{"norm": "rmsnorm", "qk_norm": false, "attn_scale": 0.177, "parallel_block": false, "lr": 0.00231, "grad_clip": 1.0}
MLP neurons of a small language model. Each row is named by its layer, matrix (gate and up: input weights) and neuron, and shows model dimensions 0-159. Each number is 128 + 32 x the weight over its row's rms, rounded and kept within 0 to 255. Numbers have three digits each. A neuron's up and down rows have the sign that makes its largest values positive.
After each neuron's rows, "fires after" lists the tokens most often just before its 100 highest values on Wikipedia text that the model never trained on.

L11.gate40:086188135111121147166154104109095116091143111150168096153077134128139135184126096172155103149142154140097148140128145105120124073179164077157100093134161137136084138118159099171093120133133082137155105109110096101120132147079126120125123186187215169128189126123177128146173117142118133085154134204184130101120157066106051152182112154100126139192113095146095041141173119102085101136171130186101158129087102113123130155134144127094109135141113135200065128136096124111079132196128150
L11.up40:090189133096150144121144093152114122104095100175189138146092207111129097155170098167129115157091140176074120126122108101088129100153130069137109140106157115104085110122159153118134132159137108158132122119141097149117145134099120119114188162108182178098145142086136118114107075131174117146115151187213117147147103070128056165186077188073159150154150075112111090148144157108064118127113118119113192170108092082130165188152149131124130153206160141164094127090162173121096124181120135
fires after: ".", " |", " "

L2.gate190:202160096131174099153174139097130142153137178120133087176115082103114158150143192196185124092113155115093180150121088133125142082125153131106108164152158089123135085102138056139106101111142152082137134155069099100118148103116149130147094205190166125117094131073130128086168151180118116149106155149165139129140146163119140129115110063172169105133152171095138070117134144078102123142177117172127117102131231164173110182178164124169149125103128089159128160107152100112090151123175104
L2.up190:133119180129108156141139138134094118135132131114133130085104193094209123112146133145132153107154177114148110107089096111076039113117162124168173158084171127165132138167095113102162161125140170092161109157148199153171105110121114143133155208162089093052106125100123018133111169108116165146106175135190137083175154048143112128123153121137061090117106151144156132145173095121127135151139166142096107116156135113206107106139128118118183161123078125125142163142158079121104106154152106
fires after: "1"

L11.gate319:152150100136096121119119130114112154128081150175132135060112142134117154104159142184130100130111138103168093195155096100157077107090083110157134150074128130061147150155154157114130085106109129155185079186064156127094152143143165180109140160175104149136118120095124112124131129134109134094124161132136092077098124048162104055093185180168112147152157168110147125106169152153081140131095024126145164170144138099155144114165108120032162167143139081149136119185120158100160162103128111
L11.up319:191158137109084118114087103051116104127069168135087112146110110183100132123157122115146154143159139142110124192098115158072160068101122104135125139093145107096101133160131217096159111180105146127141085156164114046092086153134129122175124127118141094157139141126112214118139129239169172131166097132118153178162090178105116091077148132116128191122192148101144094114134111148095131091116117151087172147132129117099092101118132143131142202136168117154153125157175123123146126113139192
fires after: ".", "| ", "\n", ") | "

L12.gate106:086094140139148122154110149119078149166116113192156107100083147110188117143113108086077155103143116126071140147132158090145097126163159084108157079116090144107065135108132075150125061107078136168168148118133124095139119141143124066151131103169155136142079139101137114110099111131134102090118143187133112091182119091106081090109116129131150219139114114095138168076131133106053119125126144142131093058118128099128163109127176048143099130208061189157144111173134163095078148173172113
L12.up106:141152114146147161094109126147129145152089155146151112128123199161142101081172138126142179078136108108090166113062166170075152110169103128123046151168140102069133134109178165109130140156089122105171194074092101204161154095106117138087107178172093115170191095095101144119134086128124170132106143130177097134151088153105224137097123121163162142124123165161075114127065123140150137120177056160108132126177087149175127146120113140144146109103088124146150168135140123147093171104091152
fires after: " |", " was", ":", " to", " were"

L11.gate411:173066110145145140212090104123102138184116091126161115116083117111172099157147125127121134129065115130145165073049105092104111110174160158174134171149120088146080115168147130079147126139129122142146136152098128095181115132158097099133147175093181148106060098108123147132204094112172146148067159186109085157116116130095077150172131126151113116170152080141109133195135135099161111090121096150131130114134142076118124097141168068128151137161130092155117097148153229095066148150091129
L11.up411:159064123157052111175115074129110114085110131109134140103146189077210103101077105127147117202133104086150146117177160119144118158126144108202106125175147131150089089144173119141108084126132141170133097149095134124154111146149130107131200136172143145129159127054109113142163162161146089144132117114163114113146084140162087158175141110126188175073183071152150127157165118108123135107090097112077093155168032132077148116136132146138095126171166166139118100123142093124142064145097122
fires after: " t", " =", " T", " p"

L4.gate209:085104177142110169133106111137104017179162163091108089135111123147174154134133202175123058125113117078103101149145079109109095058153123082155118108088131075141083162129076071156076089156171125095103122143123097113162135098124180116102135119124193152143132098092137148137078139166160143139138127205141172108119177130081126122149127136113137140118135098166166108117109154139155140133076081120129152189113147141127109113153160086107108203140136117155028116124105108103131154158111161
L4.up209:150118119125130118129129058160105060141076147113142117150124123150096108144112144159117076132083069146129098107115110133095089094160125120148112142123184093083074171079111129071108107186150162101037142060130068138151078106124195103093102137156114144164131136122127178124072086143152152182083102141121171154154155154061171163148168119140106186139126156201130085142123124155155162098070107094104174126134117143124116148166177132141100162102190117135076154119107098147138157125094179
fires after: "\n", "."

L7.gate238:153159173093148125090167184095106133154129108103165112074119120117085109084147131199102073154191121077125153163158151120144149130192109120144152110148109157196131115109136158079119114119138133113090113123104080107125146130075110127130124192104159174120111156141145165147137162142107124126167140147160102098117222096195060112169108099122159138176162074172113108113133125131071070179184160100177109108063148127107133128103173129119105168158053124159068129159132132104172124143141175
L7.up238:127110145071129103150112204131136091162132132166115093046140167100161108167149110137118119101128101092080163150135160141073130162161090116141160165151162178143146111149147150145090125154150128165118108137156130139120154120121103134203109137133121132189090134112147211099180187128155139152215107115164166181103101167199137124110155125182149097085182165091149131163085119156103128129092100120182168138125129115090130127162172160110116080170071144119086149057102104155117114060131161
fires after: "\n", " | Y", " n", "|---|---|---|---", " sh"

L11.gate126:110179131125168135125126158151147112131138192136121143134101122156121171154106126120151076185101152085080074137133052137154078060103063135174138122125189145102134150109086094169140120172133119162160133154107129119081163178142099187111096170150145098117159155110101156179149172117149098150178144137147132098086098174089128111117122180177106171148158084115197114089145103139124133119185081182155099121022123142156117110124120140145119173108098127097142106162096069158065142120168145
L11.up126:117132140133183214116123102122150104058095113131128153139108204151133131132092105146086123143116130151113125118151134141117109111175164149079178127075180163150134143116110144160186112166077150123107131193132168148111148129139110166156193127116109121179149130107082117109156142122100129141131147101139120147101157150175138158147117157154177113176168106128170085188118185120104102083183115191129175056103181122078144178134057094126144126149062138082139102205106180131088135110073140
fires after: "\n", "\n\n", "A", "F"

L12.gate88:107150126143120156158116085107178126135110145145099119161132101200116039117129100149085119144148156110049077083150101186156105090122116153167120129162113113099156075075140094167126139155102082115107108202123118102092072087091096107135123125107188135112121105120139143137138106137184099109173149140104116101164124149089123132099104101182164168164170074110126171142065101140074109154078126087107196150072151132173155143108107102140153196143100150108163142161101102150041113157105110
L12.up88:163149104161149088095103067144107180166068196109092096122116157135216130127121130159122161164091072141132109156056161086123078090161135140121085142143130110102105110096097144107140091179121142101143154095125093165185130143143157141134060132150114168155152109093109141105169081146126160142103142155155078154141124121102133071157203175110180157108089184181095127129140105125169081107085089165137105104100111085090124145178086116157091092186122135164101144136069155125131139127098078
fires after: " |", ":", " |  |", "|"

L2.gate210:130181159154113113106201129163097139126091146056095108130081126115140142144133163117152174144133196159087187157155074100166169145182110053088086134129099185112107113171153087098135118118111163123080125140101130054135125127078169147116105146162154119085114157132142102142176085125103128096173127169133109135131161136135121095108111089182137104146105137129118141096113141122168152128195180140117078117123179227123079140212185121155140194115107083144122096139096104132113150131166138
L2.up210:156138139118105140150136113080090140134146155090154097136130123088097083150129116178139162096149152163154158110108122115146111092153194079088137179113129125149093162152153120062156117130075136078124101190125084128088124105054128139186147107187150152093136125089110091067111114148148110098163135134152130115120211060135064110128155104083176116101154182084100096131138137099154062086170118039100127150137100111118166120147102152134151120171093128088086203106138129090186091127145165
fires after: "1"

L11.gate362:137176147122070173114131136168127140132099142119081093138058163152191114148149193106106144165147176152146139093123122086121088118193144072139111114058172182115124101123154149139142122122117141116109157117040111159172155174123140135083105150120102116097190167100146116120153054143131171129125120173132120103164120130143093143127120090093111139138083151166108038141176114129145095131145060236146138111140146183133116111096128121082125129129096069186139128109114110135141189095149170
L11.up362:143148172137097148112085126154141117090119161197129147069087162110120160157118137175162114132102164060119131119127088201114104068173135139097126083110158122103166116165177156181166148135139093151133184122151163108096128153155130107100157164189134115073148088145118142128107076198180119119103130133155129164171119126105145182136130167134113190128146127153154171146160160136063159109131061125074169083125095108176156155215190137095130129136190112136121129095113105141081086174112111
fires after: " |", ".", " |  |  |", " |  |  |  |", ") |", " |  |"

L11.gate265:075130177106100157128156184183150173176115134097116108112124154150203193093145122180124140148118099161134125176162123170118089068140105088108095115123129132092166172101052147153129101119129142166131153167084111135124230133125161111104168149132181136160113088052133161148140149115105078110122131186142095104079119105158088125142111148129128149136113144167165116136104159137095112168149102191149156145030128153131107124129120096108072153141127175165104109192116114147131182182095108
L11.up265:088172129120181124174100120142105175117087158105133120123163116113122129162158151171162159184158137141122083102140144120131112084174141154127131176130160125096189156114096128163130151176043134064071116164158139141111155114112050060138132174150132090108133077130149179133162101082088132175142138068130082100116124141150119098141126169171193115170136111180132128158090049137118109119067138173114142132140184149086149152129106077122108145097142151073069104154132104156121102130114208
fires after: ".", " M", " S", " (", " \"", " |"

L11.gate382:091147129162109136131115109129132027193138136133038101136075101137177136112159200159176096054138154126072132125129098135147087162167108116131120107092208141121083134137161141171117089084104074154168118103064129136123140097102119171063114161136210185103144118124110113106161140163112148112114099192158142123093120091146108133146141087138109135113111141123153103154156111090150145139148126113150139163112134158089115098032153074103157116157142106132079067119072138132120117150137101
L11.up382:150127101139150126136108123176100109162085164206067134162086158119103097101101121162151127100102143151088143145150155114153058185123035145096130179108158083101112086131136107154144169110140093170144158126069135167073106164085154152084124167117187163125190151158082124139138109158153123176062075161151160157090104104124065157118119116163154172126174125128178177137139067118093187146149089130111156089121129101116151135084148092125130120152188123130119114136117119201106121101106092
fires after: "\n\n", "\n", "| Party", " \"", "==="

L11.gate86:115159127130138086148065183098111132130180113111102091159112089114151102158124174123090087164099077098156101108203151132084138117146181052172151139196136135123083096146134114111107130082098098025147183177120106126110106134154143116128147095095131126079046140097143147139099159145132117074174125143089097137151128174117136078066050129133089097100148152101121142141171101085123127162115137128138044136109159127075103169105145157151088097136108109163088094132142132113115132183104141
L11.up86:135164102136127167089137124057127046105134089101121138170107112098106195090136184099105091065103139138139145128095096138108115110115146068148132128118117182116152164166192103093111146102131149104128090122102149174112121137147132079193119083089095094139197120163169092068129164146148133078146124121166123147156130192096160130174149112065131134069106129118099107128238126180175120120148092139191179119116115165125143162200134179115157113150098120154110157122124114126131097126164149
fires after: " B", " b", " p", " H", " c", " C"

L11.gate327:093136144108109104154119114082094109173125146093131102133083136139092130165145205175124156135129133092069126104142109121122108120118101079088157076119155208155114150125169108126086103109090097187131115121095115092173181118135103123117111117128167101101080097140197143139147123152137160125155117151141121102129070090140153120067157110117072185180160142128184115137146190135107185100196086245117149145160119155118114133065126089109133136122125121168104098200081150103096126131115194
L11.up327:106073151099134109158077053092100143151086176143153126156114119171105116101114155157106146054139111111124137158120104116072124098149097123105090113104193118088110127060144132101120166180111148155115116097130104182177125128109140132151129118130166112134121187156089199141107102148150129137114082139164101159157068111103128192120147131156133153146181166161188127151075156153086170069141088196171127095141116097146180064101151111127150195132188170169174136184094116147127133105091125
fires after: ".", "\n\n", "\n", " ("

L3.gate370:106117142149146097119127152130113060160129149105114193080127120177156154077124115125116102119177102143116100164166115118132146152137105097168088150123109102149183163146155193156124107138137074138146106164160133126078104164154194076123137140214177113153116046179120052131160082131117151126088126164138136104107157115083107139086099121135109160105120148185098133157116160095122087177115151143108113120179167187132116126082083131181132101121146068145071171138052084132169107151149064
L3.up370:089082075140125124118149181175109148120173161098155088092149157135076125102070096127103149107156124145182127183115149103081120147100117120094169132130133101075162133155094162099099102125119066118108149157155137185034097125128129098117074150131132119116135191106164108067134079139064116142118112145092146113070132114095135139131210128150167134166120077130125121093195134149107120099055063113042120132125155121080162134142095182159097129124163093114085110137123129148070108165131151
fires after: "\n", "ic", ", the"

L2.gate133:159157107139146167160182195131071088132088173116150121099161149136175135124079158110132121175124090141121124147129110054169121130159136089150078082115173110159121133167165159158131108103089106144195101126130156116128091087076186097120135145134172116105136134153100190169155097131134169132113117155044121065121147115068172126062115143142131119169118100153156116125136128068113135164108068096098178149166136172079173099070178144161184140119110114141163127150066126133137156092188139
L2.up133:160108155099202131126126132134139116114153091123184085104176194076116195128145156077121119164082114112100089089143112144150063127079082149088191144083144159196131067154155167125164212125169128082102148107134131097088099084154091088199135142110144121133123141120138143113152180128115105116108128143138179118131124130112156155122062096160141128175126142063168156170123167132096109062125097171115103117111155140135093135102113171077123123078175134139151091134160087184108171132106145
fires after: ".", "\n\n", "\n", " \""

L7.gate74:110142172146044121135157138114092122141191135134130122080085066176131100117101106197090153165087233075132094156149110068170088099094136105114116123138155127134128140118102137195075160161144115135125096164128083119138129120151057174132127134133213142132122135065222108154160155141074113129143151166148153114120090115175140114175116130168148128125140103123143077139164151139098120158135126150096167155100085120130097133115129121090123121170084163175133099116071170092117086125103172
L7.up74:144200080097129123135128108135106124121171137146162166135060049150160082094104110136129137167145149069084114138098136102112101083184138152134117177140138103096108100074149147121122140168111172126088128166113136102166095154107055071096128109200162129071091125099117167135143132142104139143146152141100169161098125101134194158170122123109104103154148104075099132186179139131087183161139127143100169162099122080158177164120184114110140099173098145151107136154088212063154128131139183
fires after: " |", "1", " |  |", "% |", ";", " |  |  |"

L2.gate201:114015165151135135077091131111133138125078158113089126090164182130132110109184152089157136158110132098155167101133076116124117183145188089165078122127120207138132147122123129101116142139106143162087103148085185056185153113075209120127141143112094119134096077091103095107149067112105157111122143174163092146180136108131113072143135141151120128098119165121119136172105153102122091167153129134128080121119107160135108105196173141090168151098107129150095184113051108129125186130150145
L2.up201:148103155127107158146132164112143129075137121106111092066106163106052155120154081127176132121106177162189150169082093141106115115145113117110076189099071091107152164156112132094138133137102168046106060132131092100136121133082147133177116098191108137128126177157140074076142169142123090159111137190174123151131157122162116085116125145131137135056125178117072128147145176113131089141137077069038139155097106160129140136173112128118112156188182125084079102146133120110127129094172125
fires after: "1", " g", " T"

L10.gate96:067108146116123143140146219103126136131098104156121151068110145119062065123179109151141167132131130149129121176151186153082152163057131130110109123092145162204088166125179144166083039129080118143109120139191172157124095122093148093093106155127118123132143124114132103147188081196175134093150093136148128125127122121197144180124082155151125094107135128141132112112145191125142147095158075144144156130180119162078095182090080133119167131109139098131090128112128121083137129181162179
L10.up96:136160105096117136167112173105099119124094108127165165073122156151137171124141106099080066136081188086154135171190122090119145142119105046141053083093115107168150158224168145111140101095176089128150157137104098164072113157147181126134113112166133130081197125145118176106132134143179086140132169143148114107110125070097096156134110170132107144107164115078090154141119175145140123127122121138126134085131148124122142111142146137090100182165152081167086085120122056077146087136192086
fires after: " |", "\n", " |  |  |", ")", " |  |  |  |"

L10.gate120:111150207156134142151217138072108132155147115167116122143122120176168120158161114186139119162117149100071126161140104144077098106183144045160078157168134118153128081177144111173145099124155072179121210142136116079130185169138108152124139091184202210139083121149132096141118151141100160082113108153140147145128136130075112147132118143157101127155148074099108162117113096051099152152142148159104082119111096139149146107135137126106126156148151153158153116152130170118134157206104165
L10.up120:111139101147162144167126117123132145172163163143094146130160123191179065101035045152185116109057158108099140142165124126069100181109094090152120136104137138074152094184115107155183120142129129138122126109153106137151160174150138112145138110156156215161091118155140095101120091138087122134122097138124144140134153158106171115161094183189082131185134078127069131103074123093098170177048113132101152082132128115134170135134138077094120124150156128192142096141112145149150134176100113
fires after: " |  |", "\" |", " | —", " |", "W", " –"

L12.gate389:099134130123143122112112110123142120143187128145140095151085072130151126093194155178098129150104120086106124133109134131157138138081224085171075186167128147121034117158165131165103124136079121167138140162143178113186134130116101094078093140101120096093118183092128130080171089105101158107189127145153086092120175126084079114101131140139125086130155158152132158109107137135097134163132154166138137184115155202103079125088131152099095159179148115136080179188130200101096179103132114
L12.up389:128098081107112125130139136110096081079175140152145149108111142121160071152152127185111099208136098083133093110204114172102148137110127097215091139069196100108113121128153141081123106099167131084183144191110137214141105114103110140112096135094119178139109048135128089136142172168150110119084195141149172154132113146109131131158129133129156085132119089101145089150107119175130053091100110139168122168147142160152155098112117150126175168132155116116137099107183121126103112197144065
fires after: " p", " l", " P", " f", " s", " w"

L7.gate295:122120180092141156200162139159144086144142112055160083101051144083108125105171141163154150134041139126096119115137080129186115086168133125145112134133132143186121060160107163139093128111120157079064117115154079136145120108111083170119151106057143138120068156130136111153153123145139157082103133148128134094119135050107086131094134142158153129138099151119157140139191122122162170179176108159162120077101130184096155126105122090151092206144132125128163075181104158119081117175149144
L7.up295:121141136135139158156089113087166177136108069169102161124172143038176071148111121096129140083149129173168170054136134112114124124089147149159150150133138079163123107131163148083109150092195094167071094116116164073121142172122139143096144166201128137107037185132127124090147083132104102120116070105160174144127108101155085155114085138146094089115150140156082056163102124134171142147134096120128122174179163158104111134114107085120138101114148080159158131157123097131160049126106114
fires after: " t", " p", " f", " the", " b", "ks"

L4.gate274:126182185197158157093184183131096133159163153103150148085126164079151148064153163140105159092137129127122088147141119066130144157136131151123137101132174188155108071140096158113161164092142109128064136136096095118094120133127103150108079183154169166132111126134148089100161177141130118067182147177136166096095081111107100138116136113174120124135132143107130082177108136117123088179162091194146065180086172146121138153164084129179142146081077100162146127168115110165155157090140067
L4.up274:138087191090129116129130128129103110109121156141141134096144133145173107182132140078109155085178122095154119109116116124147098076113207066182087117144135107102134152114097169114155076095117143035143110121117101140165098140095180124164120113172092115101133134100120100145167092128141085120083092129153079120192194096095033127135142137101112051138171144094105066120110143097148139166128132134066122166098138142070053131122125139144180165119101154129177114165132121099178140079173148
fires after: "1"

L11.gate269:151154137199154148045150146102087141133139145130142124142062126087103112213128154196123118102139124142097080154110145136192132087177116120105116110057132136100148154133109142102113085124148087212147163130092104112127139120085130138076156187126099158102167078095131104143100073137180197132100130169118156128146095121131087134172149130144176150142091098162162178093144154115123146155138094172127126071145157081103091122131159140081079091153140103188098090126085193126095160101111108
L11.up269:096109175160143116094205135150188192105145081161145089093142078068044180188132136145163099093143108124138094174139173134181197084152063188077118109115136148145134138063121142119136079121110174132119127113124165149131133094102125188101111171146092096107141160091157111158112119156116130118172099100125126175167149130206065120116145171105152124103125177145135083123103135116115073115158115124164171117141124096107141111114110126156071158150129153102104126123091096056159090116145117
fires after: ".", ",", "\n\n", "N"

L8.gate356:069108156116172132100092187107084083153171081128106131114140101117143086151121134098117066108147115057073050101208142115158125106172131050151173093168100127121142129092110121218141067128131091207097130162125119144117107143151109071158145142090153083197088078106186148151137149131107106106113112152081159095116137120165093163107138127136115170109161080117138158085164119141055098094107120128117125145079118137075122156137147122151098118131139090121145109100155065148119121118126125
L8.up356:125159114116139172101159099135179124084087087177091157100180127120168122104162153120098156099114160139145076093112146123142095173126149156158124145148161156145149132101156129120089108074096116135105097143174151056111121067145168143174087063122131157141099152159138070089125113151137130143161143106100141129146082193105150084124214134143117059088144132108141119148107104127157183110101206055152113167116142178169166192122105146147156101168138132100141108160028149166104131104085144
fires after: "\n", " | Y", " S", "- L"

L2.gate389:176116196133148151125103183118071104139198095166124118089143141141120178127139098121206126080130125103121066114154144157176113135123152091179179119091136096201160195123138102119115024149100127170125155166116133090172107078154095144113159218159148121109107119091114111076115106150119125152101149146134138122132173166119088121109140101136119179119101082057215150152118132135126101142131116108150183136135095125114095129172153134181090137125141096122075146119144088099127075130113155
L2.up389:143088075155181145098135180159092098135174153105116126127131113119141099069105127171075087126159164093105121086135096141164134188145141115132150148090103125149127129106196143043089095183079157093165144167112160087157095080159128094191149142129118148146140159155092055113065086114147123103099121147074160119154182161147114103192173138133087117149153083098196120146134153128102128131156073120129178113103059111130151126165131182130151161118182100081124193123143125116149107159143114
fires after: " ", " m", " b", " M", " l", " R"

L2.gate24:208117165130053161164126130110181118177107159118126123080118120137117129167060153126136108170125125173085115149196138121159161127127106068151129143156125145102090155188163117176111095151143175146134122161091145105151096127070109131106128175141155101111135163072153170091190113118113188202106123162103146122171139107114154174108121159125128166114085166120149119157065075089128134146124124146139154129142113142086171145129083121191112206092131120170089119141108111065140213111083103
L2.up24:085149110135129129117089206132113185117085148139164175168125108119159126166108151106131131146177143103108162112167120169141176108082122141148138139166093133083126104091123150118071089125169117162113114171104096189095135097119086125128052193126144160172081121139134139122184106138130057082151101132178145199149128190194105169122138143128123130149127139152127070123161100114166057099194102085099135120111140124076162138074160148096149065146138112137157096176191124135126152144192147
fires after: " Gl", " sc", " r", " comp", " R", " St"

L10.gate63:159157145151116121109113126074129114131145160116198127081075135094109159189173202154102156141092126153138087144119106138111129099124132071121174087101163106138131153162118163195094103115156078150118111104130171153162124140149097158139039148129176151115092112114164101131215116127113186100119132176080115060154126087109158134141111169114113093155142131131166136107115153138119164138157127205107140205154198103134165113134139121088121110132116085197111064177117183123083172117117112
L10.up63:034153102218123108059119097121091082119140171137127086106113139138106112099127117122112081126083127151131126167176128159103072122129091076017134123087177142163103205110108111169139138142116129143093094117056145143141140105157154107066092107102148134124111107158157069135141052167119154120109162108174112190152107125121128101164120133135118134112156144107157101158094140163123161157151114139136211105149157084107135108152151130058155137156119156157073092166146115168120146162112117
fires after: ".", "\n\n"

L11.gate271:105183123126153113143162123144105083156139128155094114152098114167107076143209112198108101109079165079064132060207111141158119106144134107145111127166148139111092149199125116139122149147106120143097169161081138130096129142041156126170100124141176112100103149152163117118070141189144112040129100170156112080131118095082135143115106092108109138192137107153097114165152203124135139152122099157073135178071173170100112157069130146107154135165155133130103110141112147155071148139134122
L11.up271:091114142158121082123126101144094134144128110097088097157127128081105145065128179221189105164036113121117159137047119161082121066140156106136118156094188102105134137087100101124160112157096164144157134141124165128181148127159129115108091090084151120102073165102184082070145166113110116160106188142127120119166117146071139138183145103106144157151138117150131098145178132214107108127116142163082158138073116132102116101143087111090121150123091146129148134153138177116092129034126123
fires after: " p", " P", " c", " Res", " sub", " Con"

L11.gate338:090136139099143137151128140117071166154113119144124163044139162163141153119150136205060161160137062125114097127129162100159061080132053147099127112102111126127135078144119207134141058082124107195139148164075109132090120133135122125145099153161151110147132172121160144093170138099168137144128136143189115130121164155136097132081172162180190134151132134125156145101119105159082138097118069207149108120100141151174076130187135109126106092130129054155101127150138070113083140089100107
L11.up338:163072076113088135126084105091140112119138151107086227109094102139063138123095146131140098101109099122141076133068107111105142140125117168110138132146158128138091140113108117111144093146103203117121101158169146162115139113197121158060172097048064090172131110117127154118088129102170160120122125073112114150149144193169137127142122136165121179093069106113071161065091137104139136147137152112162182103104144162170204179156133093171150145152136155103111103072172147162117170155120130
fires after: "\n", ".", ",", ";", " There", "F"

L11.gate173:133166113135110153174170130136129078155130171217144108138111169093197215081097109140146134204161160122169091164115108123108053075171122155104157111133146130165100143132133099087141089115139144147161093234063111130114133092130136121077180113130161145088116103087097170119138112157186122133111178186127147112112136140166131093144042147177135136127139090162159080168170126109102158134151076134152148129099125110132120139145148107105132126148089104141085109107063130132093167119141112
L11.up173:079138092143100161141117159111096195141117132129122071112142154123127149133177149167163162148137094149161089123194090132135123106146086151142138168154183158122138083098093108107159072135115117134167127194155103137117092171117094143170093150164120106123102086123160180095148135126150125122128147125160170127122157111163102127130053187196140175225131115130220142152107105193140116089121101179185114152129094158127072131140075093178127123187142141122108059128152158122064134161124122
fires after: ".", " E", "ia.", " M", "s."

L11.gate293:146102126154084183160117131075107133095094172145118119094148124169133121102124122118161153148176147151125134156086122126129107074137168097119191132095140188092074082064126124141101080089112096136185082184073074122152140073118093185086064153120171118138095113106140160093196138055102169075157147126142084104112097114134117124084138127114143102181076160149178124105111065174132126106128070163089088104154169118122066125130112126167158115145112116158120181119087116109093133112146174
L11.up293:120155132166076137110110118045097105080156111154095050108143140136073121142150133132110084130157121151168110111160112120149169011102071149160134126096099083109147141145081065085145126124086099095102144167147130107091110111137148141159163131094091091168123106148111145134160101134130136101059099113107112106112175152103143119087054198101158166169157041106184182107141119133123147105114176117071140145103103108171089151153120113110150092147138130157103155120172192106138156124145161
fires after: "\n\n", " | ", ".", "\n", "% | "

L10.gate304:107167164128110206089130149077172107180102139160078108125165080102140127171213151122106140159164132140172129152158100128153131132152154101183162145171087156206120109144125090153129113162129158154137101154139167130103185109101198133144149106154131161126112091123128113145157124168101140137105081121141185107143158102075133115158096181135071145118139090075168063168109117144161146120198130125180125188106160126156161189133179135135180107211153142147118090118127135087173172144120139
L10.up304:118155089113138100062113081102128058110142085136151135184121178093064154119150147104135117089107120124131121153092138138125177135130161146086106117121139131109106220159097140126162101154128162090132124159089118159117152141106093174086076129096053140147097097132131171123090128085162140119101156093086058127075136113172113144082136089081061086169120159140169114101171142132188171098118116120159183127157087048138148165113081150155127151186086114118131154138098189126154138105177166
fires after: "==", " ==", "==History=="

L11.gate420:114142125105088094087138164138097128133152118146148111121057108173136142223163186146143103191062112108103149081127161092083159127167113093133113096132165123160077161140162141177084086145091102113118196128115144142132154167133164079076099199151129112150100115124119104155185099119138116068203090124122116154114091140120178185114047127098113171124074082164101118156100131100131084114119159146104159122135156144141107124135155141104077119122089115179108152123096128128106130178206160
L11.up420:132160181132098096199118146143094123127050128159136047140084133120081140085122130155194105140138109171082195170150126140132111085153095099133145127109145123038103088145130068105108084168127185157106125144098210167126164138125133108091099127093135127128101184157151155104167124103121085159080117108162151131179130124144088107127125158124134168178145110183182133111133130111124169105099083141101156087066132052133137142104120047103084146155126127138125122111095152106165148086109091
fires after: ".", " |", " |  |  |"

L7.gate374:084131139100075141154106139084108056165154136124127118122127135192151126092127150148087075169122171054062120133188107102158098083134077097139160099162164113147128073132147108149123095077168088155131123172079139107103130156130109101130150110130254123126151128149186135130115147116170092092130102216115153122116086108086078120110120113129113129123141046114138176104069173127096117147150128178149165128171143178144124126109103143114114158161142066183121094148113147150117139166111100
L7.up374:144156146114051134133158096153191119141081131174157137137069199186134125092119078110070136122090146093102133156196090137098101124136096095159060165080140143186119113127134111101079129154119131109148110133141188134123142149137170125089112143081150126094172161157107178123074096173124133109193130158131155116095110126187109128164132118113077186197173098157094109101111131117081133156115132082124174151092125101149077125098160077093113168152140132168156091089109080176116116192111130
fires after: " |", "\n", "\n\n", " |  |  |  |", " |  |  |", ") |"

L11.gate220:153162086149105150153169161113109141115134074151180174100113173118118157115153152159134075106122101153164117133115130118124094156160136117129078131167152125195118150209160126111113129087191063077128126122104182086154140102127118156140162172115138070111125157108156130174167093139205135102142150128111091166074113065146143165061059124116141102089081104171172140117095188114135095134155133133092114180181140117105089125143096108116104143116156083148153092063096098089146128100211144
L11.up220:069081071194085138133157137097122125160101151162147142153124127114125092141096108144173072157154103151133098084168128071138075100130118106084165101106169216101132112057141104143176185128138158126098150126158109184080183141149179156137133151157137136093140148125123213093141179102079099115130090121120097089125124178117164133114132120122169144202148130125155075111109122158138185117104082111185125107116170134108110156083104104125152113170089152176121197107143142140123205152128115
fires after: ".", "\n\n", "s.", "\n"

L2.gate430:154094112145105070124154162126166129141188142133120133100109119143159135145108160197126137164163089194089098182105146101114109138183153144120124063123105110198168112154161137090128118156112176115179137130172140127115069126122161166198121182124194107108144132100179192126071109122117140118142108150098113098145157090173135133119147136107124159208116063063132092111155143115145107125064123093076104179094135128081133103190146172106175137162118079145087145117074154104107134133065129
L2.up430:106074154124072117109157150138172128133111096133064115099135064116091149093135195119122091138139093162074028148106066135126102094143179080141065118113097164143134075164172125098150109193101155152170136074112087146095069105166137135097111139147136077105099072170155100118155132120111132107125157112096103079133131162129135103118153134166153091128106090119170146107110094138175131089118079148120151123137088161141062150136125152186156160112141105126083045089147130144183118179104151
fires after: " m", " M", "M", " | K"